From a checkpoint of a small transformer trained on Wikipedia.
Size: width 192, MLP 640 SwiGLU.
Training: 158M tokens, 9638 steps.
MLP neurons of a small language model. Each row is named by its layer, matrix (gate and up: input weights) and neuron, and shows model dimensions 32-127. Each number is 128 + 24 x the weight over its row's rms, rounded and kept within 0 to 255. Numbers have three digits each. A neuron's up and down rows have the sign that makes its largest values positive.
Before each neuron's rows, "fires after" lists the tokens most often just before its 100 highest values on Wikipedia text that the model never trained on.

fires after: "r", " s", "os", " S", "ol", "cc"
L5.gate71:131146109155101132142142155131084118110126122094145116141073149156116172140170127131145092147125164112110101093110116129103183136153200163076130177097113150144137122145148132088116101109113144123174131152141097124148100124091139115104107118143115142127132132123140154094111105115132142099
L5.up71:150122135150113130118177099127101148124110124128167141142144115121175149079116110123106141132093178124135136121166131129098138118137143129109179107130166132161141123129142145139085145160111150147125129126143131101118156144161060130117103116104101163143154104130092161127114116155103146118

fires after: " M", " It", " Sw", " G", " m", "er"
L7.gate366:141152094124126082165122112113158128120135076152123152161106110119114115151106089078122148153126103118156112139113141122093157135141115161171088092087099143118121113157086122169109120139140138116119123106144158103121101131086093141114146111171120136098128122122115097074112147120094177168
L7.up366:152099131114151202129173112125152127120140133122149107114114121108120136144124143081114131131127151167139128113120106129129172131095120146152099108133112152094116096118162106131157122150173150091125134103137127151142129120161081144101127105155148140131116109110147097112128137091137166110

fires after: " d", " b", "au", "|---|---|---|---", " de", "k"
L7.gate443:149070093143160124147147103107171130118112140151102140134144151165123117118137167101102186081115118128172126151145136114113138087159122097115163079092125119168127132100142078101151117148184140113132133133152113123137099133156143146111152087093131141112154149114100147104136106136118147121
L7.up443:144146102136097130097173164133135105147143097115111121157128105135165076119108123145158140112143126073117157136088150115157127141117116147138106150082131101091133167130076107125113141132159183139132123111127176090097115132135117171094098111162113130113100142142154135149154170133148083115

fires after: "el", " d", " min", " m", " /", " ind"
L5.gate157:143160145174162125161115086132161108130138144070084134125115159143131141127130128118090141114144124162090108139089131128094150137120144107143140126119177100124135112151142097174129123135120151103101134137116171126130131138120119125109139127120127078095139109130132086110115113127103140136
L5.up157:136115105183115114112167132090157102144121143124112083137120088126163132100115139083098138124131112162121098120117173127102146122079068153199146133110129151163143122128072123146149111131121140087137148104136147127159129152141147168127150105092138116112177143145107147127121080135105141128

fires after: "ac", " m", " M", " in", "os", "s"
L5.gate378:187126162125132131136143117165133120134087101100174147156132073139150118104142118119121107154113152180123103146110110183153130147141135148144151126130127147138126103160122111161111133092120132095086119141134111157109108172133136130118188082115097107120152155098130161133087115136133109130
L5.up378:156134163124155141192107089106137159142123162099159143139106112134113161106114124093100122128142146163129159146174151141125133131152104117155153115132111090147168104112073146092128153123146104137167152141122098125126134138168114117178154149105107171131119146150112129116118097114135134083

fires after: " |", " a", " W", "a", " r", "\n\n"
L5.gate435:156087087103122100146111124108145142161099135134165144129158159173128129140140126179164155133081137146112142133137159129122140118162152133101142118128122109121130100138149090131121158132117064145083142161110121120155126134167113133148131175124127129172149131128127143132119121140142100131
L5.up435:145159161125135090174103142188179170125137100125093096138119116136130120103160127155124118144129122097133135130168109088109114123128129110128113154120146105144123156095122155143146094164137085140130133076132095120134120152088135128139133133133131134106130116136152134140146140157134170141

fires after: "\n\n", "\n", " is", "orn", " was"
L7.gate515:130141112096124137118162135104160162124151142099062137119113146138110137103154122085157145116126087112090125096096132149107130157174141116111140124140181170165158152111131147106129157091146114134111099110146117151132134161121129132112133153121115114117152100111114133086164117091158136131
L7.up515:100121127128139161104099124078112128131122167074088101100128119152147180081155132124121133165094088109097153135095139134148140133123175131107123115182161124076153116150125112145174162127118121121116133117110131140135102115130136124132151143111140164098172093184113141119148110085164121146

fires after: " R", " ro", " r", " Ro", "o", "ro"
L5.gate272:116134100154112157155119120124149183132113128094140156180141145119164133132125090105160120138096146119116120108095113151125075113137156144113109195102118141143118139141121118102155093133093129118164149163146157154174110158125119183151148128130093126114106123117174104112141136119107118165
L5.up272:100127094151114139129133146127124130153142143129076110121194140119103154143113128130127092184103131120107109115133130074143137132125145126157111132112122132120120080155120128127133153105132109124166153116130080140109112124167118133127124142105129155121143077142113119136107116077117105133

fires after: "r", "at", "ret", "g", "ional", "gr"
L3.gate19:103146107163079169089134120139100079121100158152126165132160161150167126118125122131145118168154144162129097105115143069146142151127170152133165120128112138128145155136143114144111098124134096156141151121118130156077149152103106133113116156181116163123120093121159128127126132128115142142
L3.up19:131129099194113148138116138112172144138151158102102094119137093129089129114102104115105137111129140108063141139168134132148141113069162134156166082079140129095153074168110142149102136092141144151153164100132157146132158123141125117146103133149113102161175122157127132101120173097132108106

fires after: " n", " m", " w", " f", "p", "|"
L5.gate496:103134156144162121156199134116118139136136106179091126112137136173128120112127172145110145131163138137143097096115144129140132098114141184130145102139168139167111152132124093148117125129160127172153094149087141117104148150169109151123114141121132145106152138106132134097156090107150158130
L5.up496:125139145055144117157162099112128151141130138108086142106158164144079122123171154148156091099097099164139127136098108131112167117123139119128134134095132117071132101121165145145131137122155106134130126118125098135123111136137128157177118094110135119122136134098138144150115178104121121097

fires after: "–", "en", "b", " J", "ie", "ol"
L5.gate205:129130150130172131133150129069167119113143134111139143157125135111125117131110158131096144148134141146095116182101124098112104082138135143105117117121137117124172098148089087117142161151187086116099180151124150113135156136120131149138139106093138145078126150079127088087112093167127155180
L5.up205:131147140132098128084114162096080094125134110135102136139107132128131142102155118123103123083121174120141112145150122117142142118116147103128105080131107155182112104105136116129157105135101094127145121112092129179157129138111141126113116115148103130126158118126135118134126111179109103113

fires after: " st", " under", " St", "st", "N", "i"
L5.gate74:170118135115112139117152139149127179130131116152140114137132125144085128115138102135152147138152091082101149153106149112105122102171107116117096145096132113142117151179076144085121144140115151081121099120134107151158178127101116144153103155114115112177132128139155135102139131132124103129
L5.up74:137120137124123134156168085132144120104161130120153124118119109098167116093141142100108139133168129137124158116130175129165134089154102128149101159108165114139145130125111105097108102151095164111115139118086098125131118156126144098133109146133133126152152140105147107149105114128088157165

fires after: "\n\n"
L3.gate578:149154176169115145134173117067147127133099139137155150137095155137133179148067115155090101105126129135155102064095152099140104147182148118156099101118156138109118140128145131127133136108126110101121135166117168101164130137142149110149152088126099157094114107106131146115179137142112134103
L3.up578:175150157154130133136176146173116122145110143180118086141110107131133144115118142135120133079115111141132131099115121152140145081110108113126140132088122131155149147150158146105159110089108103151126118131114131083174134131099106110170136178143104189115133123111129128146160082141098145122

fires after: " c", " C", "s", " s", " Sp", "p"
L5.gate239:124135105133102083124152142149145185130143086100157139124158124157145111165152145128135156131157084127118123138119127137122116123094150125123149147156120136153143141159100131101107102160141137107137095151160108125147100135153101117153144118131139162103138103149087161099132137105088116144
L5.up239:145112178186167128125152119174100190131122079094153162160152167112165172121107114144120123114171173132181120118080101154144113165161100077128128107109190088107106150109116153159115094151122134134116105131107125115118110111159136128118133130152136151164081133140102116149162155144114115108

fires after: " n", "iv", " N", "uc", " fl"
L5.gate92:108090145090056111147110160109068142160087171138106167159160085129121148145146115161121168095139159116106153139119163156134127111131142123131101136108146141120175157104073139108154163098127125120182136167126130132114139126114098128189133113124121130105141108142132141117112094115135110131
L5.up92:127136128107079094115133163151105150148130124130113118175155083125135113115123129105155112106083098150086130109124114141141138119162177138117097083181118115138171133106116179153137096124122117161166105154145114098173093129156147097155154127118149142136104140181114118135146157095143120102

fires after: " s", " n", "he", " N", "ther", "|"
L5.gate283:140143131111115145100158166106096172175126135144109146162111127106142115130162106158135109141106114145153157116081172108119120115157166147135111122094122111124131146131109141117142089136077095116153076135135127165109116136117115104175150194146138117124127147118108149132126108128161114174
L5.up283:149084135130113171100136141130109156098126159112108109092124131128159143162166142175158130130119125082137141116112116147101129119152126163125174168149139123122116102164098154137163123158138122128096097175141101075101153092129133135143108129114170159146151181143121086120087133098105137164

fires after: "\n\n", "\n"
L3.gate564:120165130109140137107116126095137137139126162125087154127075197121111146104127119093113179126143095142121127105089147108111122119142128140128123180153107130147149120112202129119152116104141086171126143134146138159137132159152144095115123079140126096091119150074126117125133129112109141114
L3.up564:126129150138115127115162113145098146147122142144119090150096169139113139105133118119132179124141133090133127127108104145093110148129107164146123165159092128105147109088137109138116143133141101140128141121165114117174116166116112074134134144119168084103125151113171117120102147121090155097

fires after: "e", "ie", "er", "en", "te"
L3.gate306:151137086118152112120121122118172124131142119128145154104084139153086102110099140108118136121143142131110141139092118122177126162117136128120166111126123120120125110151091146102146142142154145173120120114124100138096147122150131125119106128120099097120169129159109116118118145165104128158
L3.up306:112168141094131130136191088098160119130158116181103141119068137122148191110127140138096127139092175121126117154112109128121136082119122115140132157092100095116100110140071130115140112139096191118147140141089147132166147134116124121136154111136112127137148117135129091149114117100180087139

fires after: " R", "wo", " r", " dr", "ro"
L5.gate102:125146162168160136143085096137110124132125107132095112169152109170146107156122141127119102122156132134103105123146154138147104157128115125124153121087130106123128158093125111117140154121133122151142144162108141134098151130140100149128132100123088099068148124085142118105134151138115090177
L5.up102:169091072128113138130133142135121087133136153126154118144099132095138190135142132157148138146162135113153120148108112084083106154145127130135104140106158123113147145130138155145094118130154128078133150161151152167085114088155095096097150140186110119128123095116110115123175114136143124141

fires after: "end", "ol", "ot", "in", " per", "en"
L5.gate27:100143164115147138142168154109138109123146105129131135116123115134117106156180137183133166144177149099097144094126113123107107139141169121136121115139145134179128175113126102126159166104135125153114122124115138123149167162153148117135092110111116169092134114131120128095114120153171111155
L5.up27:110133160139159129117064171137163131159123141145123131149118146152134100111149146133138148099092170171127106114142170133133136115102113147114126130151113143133103105135163114114087143136136147150155133153117116133106106149124107139135127106098135096151167085147112131158120090119145130121

fires after: " c", "ail", " b", " (", " m", " sp"
L7.gate129:171156106099164139158152124177138172161114166136114131143126142147066111133124126149097147163113128148125112105111124154102111153134166142110165128127159157107117127123142128098135129140163123136153142149150146148124126112122171138165099044119104139082087133132116160110150139123130108079
L7.up129:105113138125173142133139152125145116161149090110102103137101126145143101176163182136164137170136095101093089124136152132106120125137141118110112139162130130110113139152160144130176137101160170112143138092164139161112173098109133122124114151150125115084122171141127111110139094129112082107

fires after: "ee", "ate", "ie", "ener", "en"
L3.gate451:121118119138176131115121132116152131136120087096104119127112142143134133100177127129149165090059096138123121133152098138131155114128138090076148131096139149149133160117152118138089125172122124143127112118124096128145127142105096062141167153156127109110125134149096135120159120144134147142
L3.up451:109099186119135135119151107112145093128081100159127108121138116078179152113093129144072128131158187125059153124142131121105096125141116148128154126113112131116143103137118105087145172144077113128141136116130137130118173127114134119110126148176133134130156167119175101158126141117140096122

fires after: "y", "m", " E", " ex", " Ph"
L3.gate581:118156083103122105160144145141138136124142108089208122116131148132078103168160106122116136146115119143145071106147146118089181143126119150115140149101113108082120115129117143139115141116131129104113128101112139162076151119076114130106135130141105114092111111111149120099184120074127102072
L3.up581:147129123167093117107116114082101118148115110136130119194116132138118146138093133120137071147131118108119169140145147168191086083103136107132082129103118134190114078115128127151138171098119159139171115106169146119119143115177135124156145130160139123132085110143093091145132129158128121142

fires after: " r", " N", " R", "uc", " ch"
L5.gate310:125123123090135106146139162121125175123111124154106144133123168146124133152121059117136168142150123111127165127085165137146117100130128129121132149096149143103117097170113138123150139147122108135130141131110124144097134148087134122144133145104141141103195133127146117138129075097134102153
L5.up310:148155080063139089079115156103156127146149136139135124146108127129146140103145136120124126124108090094151147103135157108156126134117080175102162141138123135115156133118145114108112133135102167117124115107114137109123148156121146131122095128117169116120150141142158158132106085117130081139

fires after: " C", ",", ":", "ore", " Team", "ro"
L3.gate32:132103173104173103122103093098137113139156141148108149136140109162098078176097086126070136150130102070142134163129120143135138136117122091146104120098153134130093158145100117094125131100113155140121116124139133154164123156135144143125185131105126100108097085127121129127123115140131102157
L3.up32:120123135078147120132112087141138109110134127124111153084142112093148162106115083083103125158104127106108168144136107129123152138115129071108072132111146133131115144114131139141138147113094111112145141117134128141159124111108165158131131154127118113148104121115123126122093185143082127130

fires after: "a", " acc", "inc", "in", "c", " rec"
L5.gate253:121144136119146137136164131132157151094095167133155143141128114135138131148152144091108161154149140142114177137151117143133101118123116143111142105111169148131139152143100140116125143194131133084128138135133135112145183149106126168149086085100097127117141137127131140115093131161144127132
L5.up253:065128125202139131142128126188162123146152115143099117152123146116136106124103135119106139158153169114114098143099142157125140153106148154120120160109130123159107145120188091137100120163143138131078116139112173100110170111131103064097130125083102117112146127134108140124081095113143080114

fires after: "er", " W", " w", "i", " to"
L3.gate503:164131120131118080098143111124159096158138116156101154112141095129126117123157128132074131110150168125117158127135184152150102144123108135121135143093114147128133094144126118130147133157160112110125141140111166176123128125138118128117165152154115141081152149150105071135116170133106118128
L3.up503:111157155164093089137146094102173134111138114138125126101093116127131133134158085072101142140119108112139158150193104146121122125150139113118109126136134142133119137135127094110149128110144148103121147120130114167102159155125107096176121115150110135085158173143125101122117123177141154117

fires after: " m", " M", "h", " the", "ath", " B"
L5.gate154:130121134093104106143152120109134125137091081177163151115107147151085147155147098125118142095106071126172106095099099105148115085166112140147110094100134132154153129139104087118113105119126055129137141099137123135108104143129163136124109112127115093123124119134147141083130122117103134136
L5.up154:122080128113108136170138095154095127122125157128146116145121120124125138129138087099087108122103135112118124170088104169110096136116093116154150141130138135127125107139158108126146118118082124078154119136130125157107116152167152142152099125109113120146154129129068114149121140142100128124

fires after: " R", "he", "re", "ra", " B", " sh"
L5.gate566:171173137156101077177104150144124151124139101132136092120118144085139120128105066133098147133146130146099158159129130150114078112125145128133144103132120117086117147131167125105148157191122167122117133138153119158139153144118107154146106135100123164117110168117148115108159143149139131189
L5.up566:118143148168110117150159109123144126114133122150163143095103119141118098107112147169124118144157100144145128138134143120132127108114105141118120152108147127147171172128111116092127182142146133166161137140131147121099140130139147109101189104098091119096134150146082143120129144136174137152

fires after: "b", " D", " d", " B", "D", " b"
L5.gate487:121094089148129105083147135084157121149132115147136121130133132151143116146140105095091155079138104107137111125086155120127102131109096156163152141084118167119118152142136103118183084124131181147159150144138116118202135131123098128117125155117122124138105112106119111120132153158090128165
L5.up487:151129126115103128124130171140141120129180162118070163118092155113162142119136101140113121105116163152145145162121125172153104093094165105139101138117176130125141160120133137084113110170118095114117111119060119165149124103106128157083116105095098140114110115109132088106118141173166152138

fires after: " rec", "ec", " c", "c", " C", " g"
L5.gate160:155150097139128098144125121127119192105143138123137145157101125126154108161083149106125152124108140119099082122146130140104084093107159146087166126135140122184166124131123131147107096145147098133116100138129126099140159156105100138154187177116106151113151185119152142103120107103129117117
L5.up160:134095130119071133107112097147114132140173158154115115125139127113121173156138074137141129167082122108058150134131161116135128110125149182111125173105122100111133127138185153120088152138109151059134151133128159087106109153166137096154192152147127130142170140115113125130099132127152131153

fires after: " the", " B", " b", " ne", " The", " Pl"
L5.gate494:135123111141127125130117153121136142149118112165135123164118161138125105172155097132128173108139136108161162126090151175098087148125147102107125133138135159134145132127124120147156126089083151161128157173117149097157127132146115097134121145105108128128123156150101145107118135140163135117
L5.up494:133127104168129130138150103154161063131174120150124107119097129150146133141093082092132144108186082114120109144124136187135106098106103109136110108092133158116138153137104097107115162107094132136113131094123139143158095122142160147163117093142127129152130112148141123117085134124145089143

fires after: " pro", " stud", " le", " m", " c", " sh"
L3.gate37:075160089100172109160141160158159163152130149134160140133114147128082107160138082089090104111162094116117138083163146186111152133154122129110124105124126150142120149143120156052111111117129071103132109107125119144089123143106139163103085138137131150091081166137147104127113133135094146109
L3.up37:187102120115146163120164171170101121127141123129115130163148126133122136158103131098123083152123141135093155090139117138110123112129123127142086097115175103092127126118120146105143112137138087123124125140122125146094129108127145133138087112146118082135104130104103133132098130128132180129

fires after: " St", "S", " F", " st", " S", "st"
L3.gate576:152124100129114135105141171144129164149126103136136115156144178107107141131080079167088134098132118113132148098098147111127137128087126123120142142148136100115135152153146094114104121119093164106131121135125119157137139149154106139153152154098125109102088119135102170110131117119126106145
L3.up576:114166134098170068166118120125100154169120111109106106136150136088093123117125141119153112097114132095112113148115146130103127123159086136118153129110126087093128143103110126123136121175136164113124086095134152117146156138102114181137102131118148111097106121140107120119151137118122113153

fires after: "\n"
L3.gate275:149122161125100165133144157152157134086065120112113097144132170155138157124162088122124154136098108187118124112128118156089160113147117135109134109145106130145137125145167110103137117107136127116148113185147078123102111164125107113136147145138102152100107105110105146116096136110172124117
L3.up275:137155145141095177134124133140158161081053152148104091120117157159127139138143092123116160117118107163140145109120139180082132135166132168110135137123124108124131136169157076140124101120106147118168107158145098146114118172100092115146131124108091137068116129104115122100140143131163130120

fires after: "P", " A", " o", " F", " f", " T"
L3.gate570:117066133105151118132144171108120113158156127148139099137118170125154119115080113095120176107151098118141049137111090117121124133130120127094117125148103163100100075125119130144087127146132146119124121135126107147128117143142077112131184143122122096115144150110143106148178146125129104107
L3.up570:105159167094110140124107100133156128135165108112122167158136131154099127134137123133141147073119152126134107089122132099122174133137103130142094106137125118134157089110141160152134115126117133134136113142142116108114127158186145128124167159126096109142141135118103148119176112106171109108

fires after: " c", "ig", " R", " M", " C", " g"
L3.gate221:128154153124115118115135146107152192112149144145167144167106129123144152131124105117111127150120101098131139144104144072141089132131123170125188139145188109159115149124097121086135106123128060147136135126121116093125107140107100127147142122109092145116147152128111082147130149110128121118
L3.up221:111146116103095127139122148101115137131101149104112130129138147138147171147135118146095141142154143140138169146102134131136103158154176147115153067121127133112148111142159134115151144103153151134123145131144165148147110086173139121154109101095173106138120178157176148153125134127126081145

fires after: " the", " an", "s", " The"
L5.gate251:108114118133187098112114142090165117153112148155141121156132138173097134125136151111070169111131117125158104135153128116163120126134120130156144114104154121084102116114073059178159139094132125147158132178121140139140140160118109168149101145087108106115130061121128140113135151157113168132
L5.up251:114096139119148201155137139115128124109109128107129167153109102174122125119109131088092146135139087136142161142128119104155114168104143175104128106149123129171152111152116155135138116108150134138129111117079100129098097117091119126150096166134119080134148122105131140107144114138118117113

fires after: " con", "fer", " Cal", " sever", "on", "m"
L5.gate636:100107081113163131141173158118120089141086160126138172159077121103116160119144102132093128107099166128122093118066145128108120162118160112122130108093155110111126145112136123132131126121131090096080135114145106143099158096113108122108119140160126127127143138127141149100130108110152155105
L5.up636:109140099124088111094120129121151145107093143165132158124093156137119096135114118160150111149110158131146139153141154117163112129117127119100158169135095071094134129104127138105077139103092130118122177140115136157158138110123134122127120155115126093105167154180099129158154118111135140139

fires after: " f", " m", " W", "eng", " w", " F"
L5.gate35:141144116107115108152159159127137123163118171100148142133147106165136093111129150134094139138104157151133155117123133149151095104131163120125174150123141161162133105100121120131121123155171116089113129097157076116163138091109124149109150137137109158072143086129125110115151145131179093115
L5.up35:133177129083123107135138141144177125114126109159102160104162111102143119166156139054111122107160118128108122109137100165162152106138087121128122108118142158153117153155155116148156161154118100139146148135097130103127113128130166134117100135197140154161112131129173132128125131101137114098

fires after: " H", "\n\n", " (", " in", " of"
L3.gate84:104123171145118124127176136099113122143120137155116154127121162160115137117182115116112126171138147140123111130143164113078118143150124112115165118133114171124140131114185131151133161130085145149131121128101148133194154144167139138137116146104127138141159169078139087116165092127122144131
L3.up84:157128144162105129160168147072146133143173133127126125147080161147147146104131084110138109153097144158105141135118112108105119103155121135139194120140128155131144160092147122150161123110108134158130155144099121139129181133094143124113122128115106117126170108104117134107069084107133124103

fires after: " |", "\n\n", "-", " the", ".", " on"
L3.gate66:171120146124152114138131178081155182157140123142134072141117156134143127121137124110135159113145127143109112133129100111129129137139165141126142149165154136099114107136143107136170204126096103166095097105129134098127110122157131143139142152115131153167139106113085101142145119117124120134
L3.up66:109143149100182108117151128108147155092129122186153126148150104115104093162108141109162160108154147148123108116122157121117157130134125149129147135133155103108148155122132094163146124174118125176117118111119156138129107114118089132154089108109117159102177100064104082149123090106155125127

fires after: " im", " con", " sub", " inter", "ub", "m"
L5.gate103:127129151155148146105113122087117132136127152111139138132107079151107113140118115145077124138130155104157108121101158123121093111115118127172150185132162071112139119123100091146168109117119086107139099142146148169114147124132109092103131141117125140065082119119132117116176114157120081097
L5.up103:113109121115123100098119126122134139124114117162159158121086124104147111160139151111130179143101130119163123130131120105136168164120119149127112126123161100193153124139142133139087157137127133149149145130142133066180158178163134092113119128168099115116148166157139102123157120111164130120

fires after: " p", " an", "ass", " the", " ex"
L7.gate598:130149154120136121109133106116142173130139146122082124122130130160092150131172134108093198125145106200153136127104167102127109138127147165077124200091170114132090109153124084155143129110100130116143077083150105120132119134115143114144139121119127113130131128133105112120167117115121125132
L7.up598:134149085117159149106182066132160180117131131132104133137115135151145139113177154109123145121048141101099108146127111158147137124134151172156107098123132118106109108102150173130139123153172104093131127097141120152119102132130113104116128142130160103130167122134135123121121130130144120116

fires after: " ro", " Eng", " Ro", " co", "iam", " Co"
L3.gate548:128127111134100171165128139141134135159146157103108123161133143129159119110126145116122099126109114127160116105109116121126085086130115100138111125119145170152144102147147076119193111173133108174118130110128101149090120129145112159148135155129088136093128168127113100098124150133120124120
L3.up548:139102110089132137123116134110139133113123179141127119156217170084111121110125127126134137095092125099122155137115145095105131113136126164116054112115167156118153125152126126130163188167147092111141144125126116097151106134136142147068106132140138102109140147123105104133087167088077140123

fires after: " No", "ro", " d", "ubl", " te", "uc"
L5.gate498:119113107121129107093125113125150104139140102121125130160143184120143108144138150129088162115124172144097121093140118097114118067110119142091113138130126105134140130124103131122155149186173137124132125128167128138063130176084123110160168154116105099144156144133146130130142124093119140141
L5.up498:101116121139113157132084130143123136091110143114107145132146139122119155137139100148121104182103139125165077119102133094130119156105130123139119151103164153145128126117176083135121144139166127189150131128102092138083116124129157114166108116126136058120089104124116100111130152144139124205

fires after: " d", " b", " An", " B", "ur", "\n"
L5.gate114:149161125141179112111114115130150163160127166131117125169122130132140100127135129085117154142145091171128114147162146122160153090117100153095138121109109101141125120167121097144120058104150088108092098110176108111152114120145089126160118116111118121120104132131124136082141162135150132123
L5.up114:146163166154136125121112172115122129111100113095084130160104139138146156128117126105114139117116133120123148100121131129131095113125129132113107129154110104152151169085116101157122166192144148162142137175138141154126146102102124122164090105135089118122078163134126143102120082111108169145

fires after: "Z", " S", "1", "X", "x", "uk"
L3.gate391:128156147125146108127125141127143115147137115111107034127126141121130160149129138139163136114142123104121091116083140167122147114118085130165149124147096117104122116136109135048114126106141141104093113184111142142137150144153133121130173117099132156122165111149176101118173124122170083137
L3.up391:106112137141173126158153142115135118109105184125166132167114083130124136133152121169157156131144121117142167107150156131120104173155112117108123152120148138158163147102124147145192099103149134139129159101130143129134134108103117086186170151134074097123096110111121086118109096111154084145

fires after: " sp", " p", " pl", " Pl", " R"
L5.gate385:110225099161146098118116142160136127149115159122100112147152143140147126152068127125157163123168155124109101156112122151145113098130101121126133122102101128083136152107135082145146103092155132090159124163146161123123111100129108122140109135135090130094122101156125104118122153186148155160
L5.up385:111141095119151145154128161160108105120137143115162092098115133121116175173154152125142139154167117156134090162140105134061134117107101133115119164123115162090167127159158112130120101130144167144121149148139129091147110101156095121161184143158149137122169090124137124155154126100125102112

fires after: " m", "m", "or", "r"
L5.gate605:149116129120153118164161100097123168139146105107138124150081134161116128155126090130096141137150121130141128100128176139146139163136143146090123118119097155143131121158152108149149181135123110157108128086127085105148158131127148155122104151142119103104131100105125126069088105136131134103
L5.up605:119172113098109107100136082144126118123083157153118132104152112122114110104118188118076146158109125134137129128085165157120136113138134148119143119087099104126150089124157093129166121145079174117143143139142136138154151133156123161081124159154144127161108145100142112122134125127109083151

fires after: " M", " m", "ar", "m", "and"
L5.gate15:156142152067146141135147103095148120127163145076153102121127098151099125159090107128103148142143126121124128115098163141129142132177130127138147137109112134108134155164125118176108132098112098123126110107106158122138118101131138137082144106114145126127160106162132129099091116123097126118
L5.up15:112116116132115114125117133142161133115115146180116100103136107108084120107142093099146125118128158141122127161112133146130089173155129166175156158121123111128138103159145150104142144092110123151147114107089116105121144149101152143132084121102111147115141164111160165129139131134144096110

fires after: "r", "ch", " W", " G", " Sw", " J"
L5.gate525:146099117156127141183143101133129126130169125165116124131148101143114108134129104108078135180152130097101125086144151107099159140128082122130133113079082158139141142138119114129115174151125131150146131102150111162118161130133085102165148148124124176106156112117133100099084090153143126135
L5.up525:158105152175147124164122122142130097089144076149149109134149115125129123152142151140136132152171096103060104107104158103140135142122131175098131147082148112155087077103097163142089130162145132098145152098132095123136112141121107176105148111136093134170087127116092129141141135133081148116

fires after: "\n\n", " D", " A", "A", " C", "id"
L3.gate489:110136099147175138142139144133132160168121113149151095138123166149123136127141112108106150162169143164125108116127163148096106115150158117099112120141100138091115130129129145088118092101141098094109113175153116126204172173137086113159151139144133167153081128120121123118136149124143048099
L3.up489:122175113165164165119144114135123133149123095129120122097125167145128138129119137108146159110099121166122123153161154145101092119154138144101131104120097109126126137124157124130110116157142123163095141153134186142165095111148136148118153079136150174165099126074133107138135111149179107093

fires after: " R", " Ch", " K", " D", "k", " B"
L7.gate526:121139086106154129153104144074122155120149149188098154133138155132118125155115089083132191150121122123094120164110130116121105120133130076125147153091118146111149179120153131142137147149155117115142101139166112112129129134105118166177103088095121165149126119143138145140094107074082156145
L7.up526:132135106159140143119139113139166116137124115112143097097162106138167158137093137142123147171128134091128124140155152131072111143160125142142127182102130089144093137123156101089142137160139098133166144107141146104129135114168131167106118146131131143126093131121134092147122112122108102159

fires after: " the", " M", " m", " E", " H"
L5.gate518:157116140145154141155183107158123149130099117102200144148101191119105174156125095146134137141130056139125123142145133127137144142130147138132141136103171109108124146130122103156129112157072151115133127105177089161135140138098127119203166103144112134123131112120135129122145160107118138105
L5.up518:088122111162112147144135127124134108146107149147123133150162117130122143084068120172099130130096132095101083086136125088096106122111109148102139146151125130141140105099122125128146144147120096126161149103125112112114104107156123157111140158100111125101063146145111125136132118111124127095

fires after: " An", " cons", " a", " the", " an", " D"
L5.gate506:111136083113103090097138094111165167151140132140124102140085107184117114152130140144106190104136095150153093095098146123108137122114118141100138121101152135128095171145116141097102074112108101085130069131084115110106140188129155113124122149092077125125153114110153134138138153149113136134
L5.up506:135145112115137113104124094136150146128133088139143106143080106151149168161152110146140144137146144159154119112154122097145151136090116154142099129111139126102096141085170124128113088133146098089112106105112141124133105139173149085131126137105082084118114149128091102130113134146104159140

fires after: " s", " S", "q", "og", " Gr"
L5.gate471:150130103129144129110158139134142165109126132147144132172134089145155102146130130101105134131097118112183131115110165122122110153138166114112151151148151159113150199150153085124112114147109133140160139168164136145153157145082124108098097111109070124136098126131127160109117142122109127147
L5.up471:125161127107136119134195133152124130119143175103104091136146152152191072110094170110145132148131138106149128154137124134135118087160137162131105139169103153174120154121115142145146166154160188142099125122109134137116158145096060149106084142098125121141130142133154135117080117101155118162